config = dict(
    hidden_size=224,
    norm_place='pre',
    attn_scale=0.125,
    tie_word_embeddings=True,
    init='normal',
    init_std_up=0.0334,
    beta2=0.98,
    weight_decay=0.067,
    max_grad_norm=1.0,
    schedule='wsd',
    decay_fraction=0.792,
    final_lr_fraction=0.1,
    max_seq_len=512,
    doc_mask=True,
    dataset='wikipedia_en',
)
MLP neurons of a small language model. Each row is named by its layer, matrix (up: input weights; down: output weights) and neuron, and shows model dimensions 96-223. Each number is 50 + 15 x the weight over its row's rms, rounded and kept within 0 to 99.
After each neuron's rows, "fires on" lists the tokens most often at its 100 highest values on Wikipedia text that the model never trained on. A number after a token or word is its count.

L5.up941:33 56 38 68 32 62 37 34 52 35 40 40 41 62 70 46 86 59 68 69 37 41 58 43 29 52 54 64 49 47 49 69 47 41 13 21 64 56 33 44 59 81 55 85 69 43 52 34 82 51 48 62 40 49 32 48 67 71 16 40 42 40 44 45 60 43 59 31 47 97 54 27 49 42 23 63 60 43 58 31 37 54 58 53 57 53 33 54 22 27 69 52 21 63 44 60 29 65 38 38 57 61 62 54 76 55 68 81 52 71 30 46 45 48 41 42 68 40 46 12 52 58 61 66 27 62 45 54
L5.down941:64 62 49 27 47 59 54 38 37 60 72 60 60 77 35 46 46 42 58 56 57 65 53 55 59 65 41 41 34 21 69 68 57 75 48 52 60 61 36 59 18 59 53 80 33 28 57 38 24 44 41 45 50 48 50 52 55 59 65 42 41 70 34 58 38 36 55 66 29 65 69 73 41 33 35 56 55 43 75 28 63 46 56 55 81 57 30 20 32 36 45 46 13 48 38 47 59 24 47 25 59 66 40 36 65 75 11 35 45 41 70 46 40 48 52 51 47 52 37 45 27 73 36 49 58 58 43 54
fires on: " when" 28, " while" 21, " where" 10, " but" 9, " until" 6, " after" 6

L7.up604:36 49 47 40 40 38 39 75 45 62 65 50 52 41 41 40 45 50 41 46 40 46 50 45 22 60 49 71 22 35 52 66 35 40 77 51 38 42 50 48 40 64 54 35 61 63 51 41 19 42 42 60 52 56 61 57 46 59 66 47 53 31 36 46 65 24 79 72 52 43 53 69 44 35 54 55 41 80 69 41 70 68 71 67 45 60 57 50 43 31 29 59 38 54 27 77 80 52 42 55 49 70 67 56 45 51 58 44 65 65 38 58 46 62 77 20 70 29 61 24 46 49 51 25 63 28 27 76
L7.down604:66 35 54 57 80 61 52 24 38 69 56 55 51 49 67 32 39 36 65 38 76 29 64 78 68 65 51 52 61 66 27 72 55 34 35 36 55 40 59 51 73 35 38 57 57 38 32 57 60 74 67 47 50 58 56 27 71 76 35 59 65 32 64 29 69 68 32 33 17 56 53 46 31 62 26 18 55 67 35 76 49 53 31 43 72 52 51 71 45 48 49 51 57 34 49 29 57 34 72 24 47 53 39 64 54 71 33 49 43 70 50 57 44 67 32 50 19 62 53 58 38 41 65 67 79 62 65 31
fires on: " and" 38, " mi" 17, " or" 17, "=" 7, " →" 5, " the" 4

L7.up990:62 43 72 52 51 48 41 24 36 77 43 57 64 40 67 55 41 55 54 51 51 48 66 32 44 41 69 58 87 52 22 50 44 41 48 29 26 32 39 42 68 51 36 82 58 58 52 41 41 43 65 38 30 58 20 59 48 41 47 50 34 59 58 50 33 46 53 65 52 85 40 48 61 44 31 68 50 60 61 35 38 49 53 26 34 37 43 35 25 39 51 41 47 40 31 59 50 64 58 66 67 25 74 56 81 24 26 82 61 55 88 60 54 65 50 64 69 44 43 31 38 50 46 53 33 57 41 37
L7.down990:37 58 47 45 59 41 48 28 58 46 46 55 51 50 38 71 28 32 71 38 52 30 75 70 41 47 66 35 81 44 34 46 49 36 68 24 24 49 74 55 56 45 46 53 54 49 24 68 69 53 23 03 45 37 52 30 69 67 68 46 46 58 34 44 13 65 81 82 64 64 61 38 41 50 75 62 66 38 42 49 43 27 56 50 45 51 23 36 67 61 57 48 29 45 35 39 54 60 62 74 49 41 55 16 42 50 36 43 49 44 80 53 27 36 44 59 46 43 64 23 64 05 45 42 32 63 44 55
fires on: "7" 32, "4" 15, "6" 14, "5" 11, "2" 6

L7.up787:48 54 32 60 50 73 22 67 22 44 66 45 56 63 59 65 78 56 09 56 58 28 62 47 49 71 50 56 46 27 46 57 24 36 39 49 33 54 39 34 56 89 32 62 43 71 46 36 34 39 51 40 46 37 66 48 55 60 61 33 43 68 46 44 52 57 44 45 64 51 35 42 51 54 41 28 16 44 47 44 32 45 84 52 41 51 52 54 24 24 48 82 64 53 41 61 32 39 68 40 72 43 40 50 75 39 64 73 46 58 63 49 34 48 41 34 80 55 51 47 42 56 68 60 39 86 34 63
L7.down787:55 49 42 46 81 39 45 19 38 46 69 61 42 40 55 45 37 40 34 71 69 63 46 61 66 69 40 51 30 39 56 80 53 71 39 42 70 59 35 51 51 81 72 47 54 42 24 53 19 38 53 78 85 61 19 55 70 32 66 36 33 49 57 46 74 50 67 63 54 78 44 62 24 42 46 66 64 36 64 36 40 68 45 51 84 37 56 69 36 67 31 23 37 66 62 48 63 39 55 39 74 80 55 01 30 63 45 38 76 49 67 39 46 30 54 76 31 47 44 48 50 58 46 52 20 50 80 41
fires on: " while" 22, " she" 16, " when" 14, ";" 13, ":" 8, " before" 7

L13.up779:19 50 58 27 25 61 51 21 45 57 60 65 28 44 39 60 36 40 25 67 71 39 61 27 49 72 44 38 49 60 19 76 51 60 72 47 73 49 20 36 26 32 48 51 74 44 52 59 48 56 79 56 74 40 46 36 60 45 39 29 52 52 33 16 59 33 20 63 62 42 55 55 53 74 42 50 33 44 55 29 39 75 50 47 48 69 37 50 60 40 73 46 32 46 11 48 78 50 26 31 59 65 40 51 30 36 44 87 62 62 70 43 59 48 44 56 48 67 49 60 56 72 59 42 49 66 29 58
L13.down779:74 55 67 56 37 49 43 73 47 42 47 38 38 69 53 35 36 63 62 08 45 54 63 72 57 45 65 72 33 42 72 57 47 38 30 34 39 38 74 69 67 34 40 58 33 47 38 58 38 35 33 55 38 88 32 62 27 61 73 47 45 48 46 80 48 63 54 30 53 51 46 64 44 32 49 31 39 33 57 51 54 43 54 67 35 32 53 50 21 32 43 53 66 60 72 46 27 49 48 38 19 68 48 57 47 83 72 51 06 28 51 53 57 39 48 69 51 44 48 30 76 49 48 57 52 39 57 62
fires on: " |" 46, "s" 7, "No" 6, "\n" 6, "dy" 5, " No" 4

L10.up1210:29 52 52 65 51 47 62 49 63 41 92 44 47 34 54 54 47 62 34 63 76 24 62 42 40 55 32 63 50 48 45 58 46 45 86 38 51 39 42 38 50 89 53 31 40 67 60 47 34 59 59 74 62 61 49 61 69 61 38 47 47 73 79 44 48 74 55 55 31 25 55 59 51 85 32 56 49 51 59 54 40 61 54 62 75 56 30 40 31 34 72 37 34 68 45 37 70 46 46 25 74 42 74 75 45 78 54 53 59 75 59 54 63 47 44 33 48 58 18 37 29 38 49 26 28 40 58 42
L10.down1210:46 59 73 37 76 10 47 78 50 54 34 26 44 66 67 54 66 59 76 30 27 46 44 49 45 59 74 23 54 37 57 53 27 65 36 28 44 31 73 25 68 40 52 42 32 48 60 75 53 32 33 35 39 34 44 52 34 34 38 80 52 40 41 47 20 72 56 47 31 47 28 45 44 38 55 32 32 57 64 77 51 51 53 20 41 35 68 41 33 40 36 58 33 21 71 15 32 53 58 48 38 56 46 41 61 45 68 62 59 50 60 57 24 50 36 69 44 56 82 51 75 61 51 43 83 68 45 50
fires on: "'" 33, "s" 30, "," 6, "t" 4

L5.up800:42 61 32 60 43 50 27 57 54 42 67 50 39 74 71 75 81 48 08 48 36 69 29 46 43 68 61 47 79 49 74 37 57 48 59 38 76 46 50 40 65 45 44 84 44 69 44 45 28 71 45 82 33 62 28 38 66 51 45 37 32 37 59 45 38 77 52 12 38 66 63 33 65 13 48 55 37 61 52 53 41 69 57 48 44 41 45 54 57 50 63 59 49 80 41 61 53 52 55 27 51 36 41 53 51 73 49 34 64 48 78 59 54 54 59 44 66 55 39 49 63 64 55 66 49 52 35 27
L5.down800:57 56 51 43 80 73 84 17 44 41 44 47 50 50 60 32 72 33 40 10 35 58 57 59 37 52 14 43 58 46 35 37 53 42 62 51 56 34 57 49 46 31 34 59 68 55 57 37 62 21 51 27 32 52 75 71 54 68 77 52 60 71 59 22 50 65 86 49 53 76 36 32 49 66 52 28 54 72 50 38 46 76 55 37 47 21 39 53 52 68 55 63 48 52 34 61 52 65 36 27 53 41 38 51 47 80 49 47 40 60 64 55 74 49 40 37 53 57 40 30 57 59 00 34 44 51 79 49
fires on: " L" 36, " M" 6, "PL" 5, " Pts" 5, "L" 5

L7.up1275:33 97 56 50 27 41 88 57 48 32 47 60 60 30 74 78 35 71 55 58 63 76 44 53 39 53 49 69 43 42 55 40 50 26 74 55 38 54 46 41 33 48 67 78 45 54 57 68 30 46 35 65 34 59 29 27 62 54 53 74 39 56 64 44 32 42 28 37 59 54 45 29 66 54 58 67 55 55 62 80 50 48 54 24 70 38 37 44 73 47 33 32 39 45 46 39 52 84 34 77 85 53 24 44 72 35 33 44 61 45 68 82 70 49 43 51 56 53 50 47 41 60 55 12 32 55 51 22
L7.down1275:46 61 62 58 76 65 25 35 53 47 75 39 26 51 46 46 56 38 32 49 85 77 42 69 53 76 45 52 48 68 80 69 66 46 70 35 64 70 39 39 35 66 59 50 43 71 27 22 72 35 68 85 44 20 44 65 51 74 69 55 39 56 73 43 62 58 44 61 48 63 31 40 41 55 76 51 55 47 49 39 49 39 02 50 42 50 60 49 51 37 50 53 47 32 34 52 38 45 47 43 71 62 51 50 43 64 56 44 38 30 55 34 45 52 63 58 58 43 49 75 39 39 41 65 67 35 30 56
fires on: "ers" 38, " residents" 7, "7" 5, " leaders" 4, "ova" 4, "4" 4

L8.up669:50 48 52 59 29 76 53 51 47 91 78 85 18 51 56 44 65 66 51 47 63 49 63 42 39 45 30 68 30 36 34 66 38 34 63 61 45 51 18 52 19 55 47 58 55 50 59 10 38 60 57 55 62 35 42 49 37 54 59 44 52 33 39 32 76 46 37 47 61 64 39 62 49 52 47 31 28 53 42 54 56 86 53 59 62 29 51 66 28 32 57 59 46 44 45 71 94 57 33 44 39 59 39 53 72 57 55 63 57 43 72 34 57 48 74 46 55 47 44 46 32 44 54 62 64 59 47 63
L8.down669:61 38 62 62 62 64 64 39 34 25 46 46 41 50 68 46 43 32 31 29 65 73 37 62 76 52 31 36 32 76 93 50 67 81 14 17 65 74 70 46 26 75 43 65 54 47 36 35 57 42 43 40 65 55 25 69 63 65 58 47 68 76 85 60 57 45 75 35 47 62 48 39 68 79 60 60 60 46 27 74 73 30 43 43 40 39 56 35 73 50 59 49 43 63 57 69 22 34 40 43 32 66 41 43 27 36 30 42 83 17 56 63 38 37 24 44 68 42 51 68 54 48 30 43 38 35 46 45
fires on: " of" 17, "e" 16, "\n" 14, "s" 13, "ed" 7, " the" 7

L10.up611:46 56 67 48 39 43 82 52 41 61 47 66 41 90 49 56 43 56 65 50 64 78 62 55 30 60 36 37 79 31 40 47 30 59 52 51 38 29 53 64 78 43 49 51 55 47 32 51 57 47 71 67 56 61 46 27 83 41 52 68 66 87 24 36 59 45 61 52 71 70 43 45 61 64 33 20 24 66 51 77 42 70 82 40 35 70 67 61 52 42 34 65 61 45 46 86 53 64 52 63 51 43 44 56 53 51 45 33 67 38 47 69 38 66 49 41 42 17 55 24 56 61 75 58 91 38 31 54
L10.down611:21 36 77 66 61 33 52 61 42 41 41 38 65 66 31 54 35 58 44 31 22 56 46 57 39 71 53 20 52 45 69 34 41 62 48 34 54 64 19 46 30 52 58 50 51 32 57 55 19 42 43 48 51 24 58 65 77 47 64 20 70 33 47 40 40 26 58 70 29 63 38 59 59 53 73 56 24 58 23 50 50 53 50 46 43 30 77 29 71 46 37 42 57 65 39 47 42 20 71 65 34 52 65 47 78 44 41 43 18 56 45 52 54 39 60 70 50 63 65 19 69 39 24 57 52 37 72 46
fires on: " " 66, "2" 5, "1" 4, "7" 4, "|" 4

L10.up872:22 53 61 52 50 56 55 56 40 57 43 43 42 48 63 57 65 59 37 45 56 53 80 42 37 65 64 42 55 26 25 37 22 50 65 34 39 47 43 35 47 56 44 46 58 35 32 51 24 44 60 57 49 47 41 53 63 24 50 09 63 30 18 30 65 28 58 87 31 53 61 63 46 54 45 53 63 54 41 56 30 47 60 70 59 66 33 54 31 47 60 92 41 54 39 39 83 38 36 19 56 56 43 51 37 34 60 19 76 77 48 33 56 51 74 54 74 42 55 60 37 36 72 47 57 46 61 30
L10.down872:88 39 68 62 61 58 51 44 33 45 84 40 45 41 37 21 69 49 65 40 42 42 44 44 74 21 38 54 40 66 37 66 28 44 62 69 48 61 66 39 57 57 54 67 42 42 29 62 63 51 61 51 54 67 54 25 40 62 66 48 20 35 51 58 41 59 59 58 56 54 72 26 28 39 43 51 50 46 49 48 68 54 38 25 50 49 63 74 31 46 65 61 42 63 52 74 50 43 34 75 51 57 61 71 56 75 62 37 37 44 34 44 48 63 28 67 51 51 62 46 46 54 18 60 79 51 25 43
fires on: "o" 21, " and" 16, " or" 11, "I" 7

L10.up407:44 54 55 49 51 34 52 51 24 65 61 27 15 29 59 47 56 38 19 28 53 26 71 26 57 49 44 48 55 44 66 71 47 51 61 38 29 33 59 54 43 66 27 30 53 58 37 42 40 48 54 40 41 57 64 53 60 65 58 43 58 33 38 55 68 40 47 66 49 37 41 73 43 73 53 62 00 71 65 57 48 50 64 53 58 61 47 71 29 40 49 50 31 40 47 48 79 39 45 21 61 46 70 37 56 40 31 42 45 50 47 59 52 60 52 65 63 45 51 21 49 48 54 45 36 61 84 31
L10.down407:59 51 39 33 51 63 46 84 29 65 52 72 69 46 34 71 50 66 83 50 56 74 28 50 49 47 60 71 35 43 51 65 62 64 34 70 46 61 32 27 76 33 38 52 37 45 67 59 60 66 42 34 63 53 34 30 22 50 40 69 34 53 72 38 34 68 75 36 14 86 54 35 44 32 55 24 54 34 71 37 68 54 49 43 54 57 62 54 50 37 54 43 61 63 49 51 27 49 75 48 58 57 46 73 62 54 61 52 35 31 61 73 62 30 36 52 38 36 35 67 43 47 69 53 76 65 34 56
fires on: "'" 34, "s" 22, "op" 8, "ing" 7, " the" 6, " in" 4

L7.up1288:77 44 67 28 38 67 71 65 30 72 66 46 47 51 68 49 40 55 31 42 53 58 50 56 71 66 88 55 66 66 51 66 51 50 36 44 41 50 14 16 61 68 45 52 45 80 47 19 41 58 47 46 52 47 49 61 67 70 68 50 36 63 60 38 65 56 26 62 38 93 44 42 64 37 33 58 61 46 43 32 38 58 61 50 46 25 45 27 36 14 45 61 79 57 46 57 31 81 59 57 59 54 54 44 80 55 35 66 38 45 52 48 55 52 45 52 59 42 53 53 37 44 43 41 33 43 53 53
L7.down1288:66 22 65 50 78 23 15 36 54 35 71 60 41 29 42 62 42 64 42 58 78 38 41 47 36 46 78 36 58 50 58 90 80 57 37 41 64 73 14 51 53 56 68 46 51 84 53 36 39 51 53 61 48 26 51 43 71 44 67 56 62 48 45 26 56 49 60 39 48 80 56 48 60 63 40 48 66 30 20 16 47 55 58 33 59 52 53 59 62 49 76 44 51 44 35 38 42 52 55 42 17 45 45 50 38 54 36 34 45 52 48 60 55 68 55 63 34 63 32 28 50 49 12 62 45 73 85 57
fires on: " |" 21, "0" 14, "5" 11, "″" 9, "6" 8, "4" 8

L5.up578:46 44 36 50 51 58 41 51 42 54 48 36 58 00 47 43 60 50 48 78 16 42 76 43 77 75 63 68 73 51 17 52 27 56 56 51 46 24 38 60 49 34 36 54 61 39 65 51 42 68 46 59 35 54 52 70 56 38 48 45 31 66 49 42 23 58 10 49 62 53 41 58 62 47 55 45 56 52 80 34 27 67 82 31 58 44 41 57 56 51 38 62 39 11 28 57 64 56 63 74 69 38 50 70 38 07 44 29 70 44 63 50 63 22 52 57 64 49 59 55 40 52 63 40 31 70 35 35
L5.down578:73 57 38 55 43 32 36 54 71 56 47 58 49 44 39 61 66 41 65 47 32 37 58 66 40 46 32 84 37 27 67 43 67 45 33 27 56 42 51 29 27 75 69 49 23 55 53 58 53 45 49 64 55 45 76 46 63 54 55 66 20 54 25 25 56 51 53 40 45 34 61 36 49 14 42 59 53 60 33 71 37 65 24 30 38 72 31 24 71 50 35 35 61 26 46 65 40 66 28 48 54 44 47 25 70 39 65 67 35 27 81 49 62 30 44 38 51 51 61 30 63 32 53 45 45 75 51 75
fires on: "4" 16, "8" 11, "3" 10, "7" 7, "5" 6

L5.up43:28 33 51 75 62 51 54 64 44 26 50 44 64 68 67 67 69 49 30 53 64 82 62 42 62 38 25 62 47 66 28 35 55 58 59 36 73 50 26 34 44 65 31 72 46 73 08 51 50 50 82 63 44 48 44 31 49 37 41 30 54 56 76 11 50 64 62 38 43 67 46 65 71 45 30 36 42 28 57 55 31 83 43 44 60 36 58 52 72 28 63 59 35 54 49 54 72 39 36 25 26 18 65 56 55 55 57 38 77 45 83 59 45 73 50 49 78 45 43 43 30 46 50 66 44 53 55 66
L5.down43:26 42 38 44 67 46 50 32 81 43 67 63 49 35 41 44 71 65 39 63 40 59 56 44 23 56 34 30 45 42 52 57 38 28 55 48 45 36 60 75 59 52 49 85 57 55 43 36 63 49 42 32 53 76 71 78 54 51 71 66 67 47 28 40 51 54 67 34 46 64 34 70 50 39 42 44 54 52 54 54 62 43 50 47 66 32 41 32 67 60 51 31 13 71 55 50 58 56 38 33 54 55 99 51 32 43 34 36 67 54 64 67 70 54 19 49 71 41 34 22 49 55 04 48 34 20 68 63
fires on: " L" 40, "L" 29, "l" 18, "v" 4

L7.up1071:66 45 58 45 40 48 61 65 72 66 24 67 33 53 69 34 72 29 51 45 50 37 20 49 49 91 68 49 57 47 50 50 12 23 42 53 40 47 68 57 66 33 42 66 36 21 56 60 38 62 57 47 51 63 45 50 54 60 65 71 50 62 43 46 37 45 56 78 55 29 50 43 47 58 41 42 51 78 66 27 46 50 68 37 32 58 28 61 58 35 53 76 52 46 44 36 57 56 41 66 70 63 66 54 41 00 22 44 62 80 22 74 23 76 45 54 68 40 63 66 54 48 58 69 92 68 54 59
L7.down1071:63 79 56 69 74 51 49 45 52 73 63 14 57 59 56 65 54 44 28 45 37 67 30 53 63 81 37 37 36 15 49 45 47 64 49 59 71 52 13 60 43 58 39 34 65 29 62 68 43 48 33 65 57 34 54 82 55 50 66 41 63 50 45 50 47 39 66 47 49 50 29 80 46 82 52 48 27 30 26 54 61 77 26 53 65 50 53 43 39 44 48 65 45 38 62 70 49 37 60 56 59 34 63 22 60 40 40 36 37 53 32 58 60 68 78 38 32 48 49 27 40 44 17 24 64 52 67 50
fires on: " " 49, "9" 7, " in" 7, " this" 5, " of" 5, "2" 5

L7.up11:39 54 57 47 25 61 36 53 32 72 62 59 63 51 62 44 62 56 49 60 88 46 49 50 48 64 46 64 42 43 36 57 05 20 51 49 37 63 52 28 45 77 50 53 59 60 58 57 69 44 65 56 35 42 29 15 47 20 61 53 39 44 69 50 51 49 61 39 40 65 40 27 56 24 46 51 62 55 66 36 37 48 49 67 64 22 35 46 26 11 70 56 38 18 61 51 63 41 33 23 55 59 58 55 58 76 37 32 66 96 53 36 70 56 17 31 53 54 46 02 46 52 44 44 38 44 19 35
L7.down11:46 34 51 31 35 36 48 48 49 30 66 63 44 42 61 30 40 46 58 51 58 60 38 68 43 78 59 39 38 34 55 52 52 32 63 40 44 53 32 73 50 70 70 73 43 27 30 50 50 33 44 63 69 26 53 75 80 18 42 31 25 41 48 45 31 72 54 85 84 71 62 55 19 38 23 40 83 61 50 29 49 45 38 76 61 56 30 64 39 42 45 38 27 56 53 41 69 55 75 46 91 83 50 53 64 88 39 42 59 37 45 64 52 17 46 65 51 44 84 58 55 49 37 42 60 54 41 27
fires on: " so" 23, " and" 19, " but" 14, " while" 11, ";" 7, " because" 5

L7.up406:67 65 52 26 35 76 72 66 40 42 34 59 63 63 58 50 53 43 19 59 40 62 67 43 49 82 38 48 49 51 40 55 28 64 53 51 59 39 40 45 70 73 39 44 60 37 55 20 33 47 54 26 53 50 67 53 55 51 58 46 48 33 25 44 62 35 55 38 65 45 60 61 53 56 15 54 36 55 51 42 22 37 88 44 60 62 54 39 57 38 54 63 59 40 49 31 75 70 44 58 64 42 35 49 61 54 54 43 53 66 64 11 42 70 59 62 82 42 40 62 40 46 52 35 82 91 60 72
L7.down406:93 56 50 59 76 46 54 52 45 40 47 67 64 65 47 26 63 58 68 42 67 61 45 53 58 43 37 39 29 48 59 58 57 74 10 57 88 31 36 48 52 76 64 67 51 50 78 38 46 74 55 44 69 57 48 48 49 54 46 56 70 27 47 46 38 68 64 24 40 66 71 52 40 55 34 78 37 23 60 45 54 41 47 70 77 50 15 42 50 54 82 56 33 36 57 47 63 52 66 15 42 58 52 52 62 44 47 27 59 39 55 43 38 64 40 71 63 47 33 13 61 44 42 46 75 70 51 47
fires on: "," 100

L8.up473:43 61 49 41 35 58 58 74 09 57 42 46 57 67 60 46 54 40 44 46 29 42 48 45 46 33 34 59 65 54 38 37 49 49 35 61 73 56 29 60 15 33 62 44 53 41 63 32 63 51 57 46 47 64 74 43 36 99 42 29 47 40 40 42 45 41 43 47 55 28 58 58 60 67 39 58 67 80 55 31 42 58 71 44 28 33 22 48 67 26 76 67 56 47 39 53 55 77 57 54 54 50 61 57 69 27 57 29 41 58 47 34 49 75 75 16 66 46 57 57 22 61 60 57 56 33 56 74
L8.down473:60 61 47 49 47 60 39 63 69 64 33 54 58 44 47 59 95 45 33 51 56 47 42 69 75 57 40 49 81 56 58 70 36 73 55 43 61 62 47 51 39 54 61 50 49 61 52 61 43 60 58 30 48 35 46 70 72 40 32 68 42 43 36 61 59 39 34 56 31 88 58 77 36 47 70 45 17 30 49 50 42 30 34 43 29 33 35 32 58 51 43 47 46 56 31 34 58 59 16 73 53 91 54 52 43 52 46 70 36 56 51 53 35 64 68 51 21 50 72 13 48 58 28 61 57 70 45 62
fires on: " |" 43, "," 31, "1" 8, " named" 4, " known" 4

L10.up601:56 49 29 26 49 69 43 60 40 58 63 54 30 47 38 76 81 28 48 71 53 37 40 43 49 72 68 41 40 57 58 78 16 53 50 38 44 42 62 54 27 65 49 48 66 31 42 51 38 40 42 47 67 46 38 51 47 73 75 34 40 85 73 49 69 42 32 79 70 60 47 56 44 31 44 58 41 60 54 36 59 33 73 78 54 30 15 62 35 23 49 68 46 31 48 47 72 83 33 46 34 54 49 69 40 58 38 51 37 62 33 35 59 30 49 49 53 39 71 81 55 52 22 33 40 64 36 42
L10.down601:36 57 48 57 52 69 29 52 48 43 08 60 63 29 57 42 28 57 41 44 46 69 76 61 44 69 56 69 55 59 73 50 32 35 33 58 65 51 57 35 58 44 55 52 45 70 55 31 32 68 64 49 58 35 64 60 38 44 54 52 47 48 33 90 45 63 39 35 53 63 52 29 28 37 52 74 52 48 51 38 36 62 54 18 42 41 79 81 60 48 42 54 49 57 39 43 30 43 68 36 60 43 42 70 61 52 50 54 71 52 56 56 20 37 57 50 54 44 24 60 56 27 75 61 44 45 66 42
fires on: " De" 29, "-" 23, " con" 8, " Notes" 4

L7.up1155:79 48 38 26 15 41 35 48 44 69 44 49 59 42 38 71 33 54 13 70 51 54 25 37 56 67 88 54 44 57 48 78 41 59 53 56 40 48 40 15 34 41 33 50 42 22 45 50 44 46 50 55 30 51 12 60 76 44 60 45 29 70 60 61 18 67 50 33 61 62 62 40 45 50 49 44 46 54 57 43 33 47 50 45 78 51 45 54 68 35 25 56 75 62 51 41 61 40 61 49 48 50 61 56 28 29 26 63 46 66 68 31 58 51 46 73 68 37 35 21 56 50 41 49 32 30 47 50
L7.down1155:47 40 71 55 59 52 62 50 70 38 67 86 34 46 42 43 42 65 63 18 21 32 34 58 53 31 29 53 52 36 60 45 48 56 62 07 53 32 66 41 59 71 38 49 44 64 42 68 52 64 59 53 52 29 99 00 56 38 61 55 64 54 49 68 53 46 64 61 44 33 26 47 55 27 56 49 59 34 51 17 77 31 59 51 11 48 34 59 55 70 94 69 30 52 32 48 41 49 24 46 46 49 46 47 51 42 61 63 36 51 45 73 38 66 55 34 49 34 45 50 53 46 42 62 72 64 52 49
fires on: " " 43, " Total" 5, " ±%" 5, " of" 5, " March" 4

L7.up1231:19 57 47 44 72 47 77 55 74 28 40 51 49 37 67 54 76 78 40 51 60 48 39 52 44 50 40 73 45 33 28 43 38 27 44 39 55 47 42 52 59 78 58 35 64 62 47 52 50 60 57 59 56 41 71 57 58 43 26 75 55 50 66 29 68 52 66 38 64 52 21 84 69 69 61 33 50 38 54 58 45 38 52 48 48 54 35 54 23 54 62 61 26 53 43 55 99 65 33 35 59 60 61 55 70 50 47 66 60 49 47 57 39 50 27 52 56 61 40 57 41 49 54 43 27 75 48 23
L7.down1231:36 56 35 50 59 38 49 26 52 54 28 31 50 67 47 78 47 64 62 44 30 77 74 55 30 59 42 83 40 44 60 40 61 41 42 50 52 60 99 55 69 33 50 39 46 53 39 29 39 32 46 81 75 68 57 51 58 49 49 42 70 60 27 43 50 22 67 45 29 46 65 65 40 84 54 28 63 33 45 39 39 63 59 41 76 19 61 59 73 28 39 22 26 62 47 48 43 69 40 48 54 40 39 25 80 53 74 32 42 80 46 53 52 54 51 62 43 38 74 36 55 49 48 45 56 43 50 55
fires on: "s" 27, " de" 8, "'" 8, "é" 8, " " 7, "," 5

L10.up541:52 59 50 46 53 66 41 51 26 49 58 57 51 39 62 62 54 10 32 66 25 86 74 40 50 56 75 62 43 61 19 78 39 55 53 50 58 45 29 52 60 23 68 39 74 27 16 32 25 66 52 36 42 39 43 63 44 55 69 42 37 73 40 10 42 53 51 57 83 76 50 64 62 58 57 69 40 50 52 61 22 55 53 40 52 62 63 52 18 49 67 29 38 15 46 35 59 54 58 50 27 49 58 51 24 50 29 63 60 50 77 60 70 70 49 53 43 49 42 45 26 71 71 44 30 76 54 21
L10.down541:56 33 48 46 48 57 51 52 43 52 51 76 37 39 62 23 83 53 52 74 26 39 63 24 34 71 57 46 46 35 56 75 13 52 57 44 30 38 62 48 62 29 48 41 33 48 44 51 32 60 39 41 52 66 47 48 78 45 45 42 47 65 20 71 41 45 55 65 55 54 25 28 45 44 64 35 59 60 84 31 37 26 30 47 38 49 58 61 61 33 46 54 40 36 77 65 50 65 32 17 49 66 48 51 61 29 65 66 19 39 53 56 90 54 18 40 75 55 57 51 49 34 75 72 43 45 37 47
fires on: "s" 40, "-" 15, "," 11, "\n" 8, "d" 5, " " 5

L10.up1320:47 63 51 67 49 28 51 70 72 61 32 48 67 17 59 38 62 70 41 62 40 56 49 39 66 48 56 73 24 31 67 50 43 33 48 46 64 50 69 49 37 35 31 37 63 48 60 70 43 66 49 50 48 72 26 42 63 48 41 67 39 53 34 56 31 49 18 62 46 62 36 69 66 38 32 72 41 59 73 25 61 64 22 58 64 51 18 51 47 26 45 69 56 42 31 51 47 53 59 65 70 46 39 61 51 25 28 44 46 75 57 35 59 44 65 37 66 50 59 31 32 62 59 70 38 33 40 41
L10.down1320:52 40 44 63 42 39 40 38 69 43 49 44 45 52 42 43 46 37 38 12 33 41 44 35 48 25 54 78 71 44 55 20 80 66 60 32 50 43 81 62 37 81 58 70 46 80 56 52 69 35 30 23 28 50 69 51 57 42 67 54 45 44 54 70 38 10 33 33 41 30 53 68 51 45 52 58 41 33 40 81 62 58 27 55 44 69 37 45 66 32 69 53 51 58 47 65 47 43 40 49 53 31 45 41 77 33 55 75 47 66 48 32 45 46 49 47 65 51 40 61 47 48 50 71 31 53 47 84
fires on: " of" 25, " |" 25, " " 8, " Candidate" 7, "0" 6, "2" 5

L10.up42:46 40 34 45 48 62 78 88 24 61 43 67 38 76 38 54 47 52 30 57 35 56 53 51 49 59 32 40 41 36 26 30 30 43 43 40 70 47 36 68 49 36 44 48 47 43 42 33 29 57 85 33 34 36 62 39 56 33 61 35 58 51 51 35 42 37 53 59 59 57 71 52 51 75 43 43 40 62 64 29 47 56 82 31 29 67 32 55 55 29 57 38 78 48 27 29 54 43 88 64 79 41 69 40 37 36 24 56 60 57 68 18 30 86 38 54 33 38 61 44 30 47 55 59 70 25 40 67
L10.down42:78 50 57 56 52 43 38 48 76 43 37 51 64 61 46 66 89 40 47 72 44 39 11 48 37 40 44 42 35 41 55 58 55 91 41 43 31 65 63 40 22 85 30 33 56 22 63 62 83 58 59 53 52 42 31 61 45 58 63 50 73 55 58 47 88 51 54 19 61 52 39 43 40 43 54 51 27 47 53 74 44 58 19 73 40 30 24 38 41 32 29 65 16 51 38 54 53 43 34 37 58 28 49 61 43 33 79 63 49 39 33 69 37 41 59 47 54 59 59 34 58 60 41 55 52 63 43 58
fires on: "," 48, " |" 6, " she" 6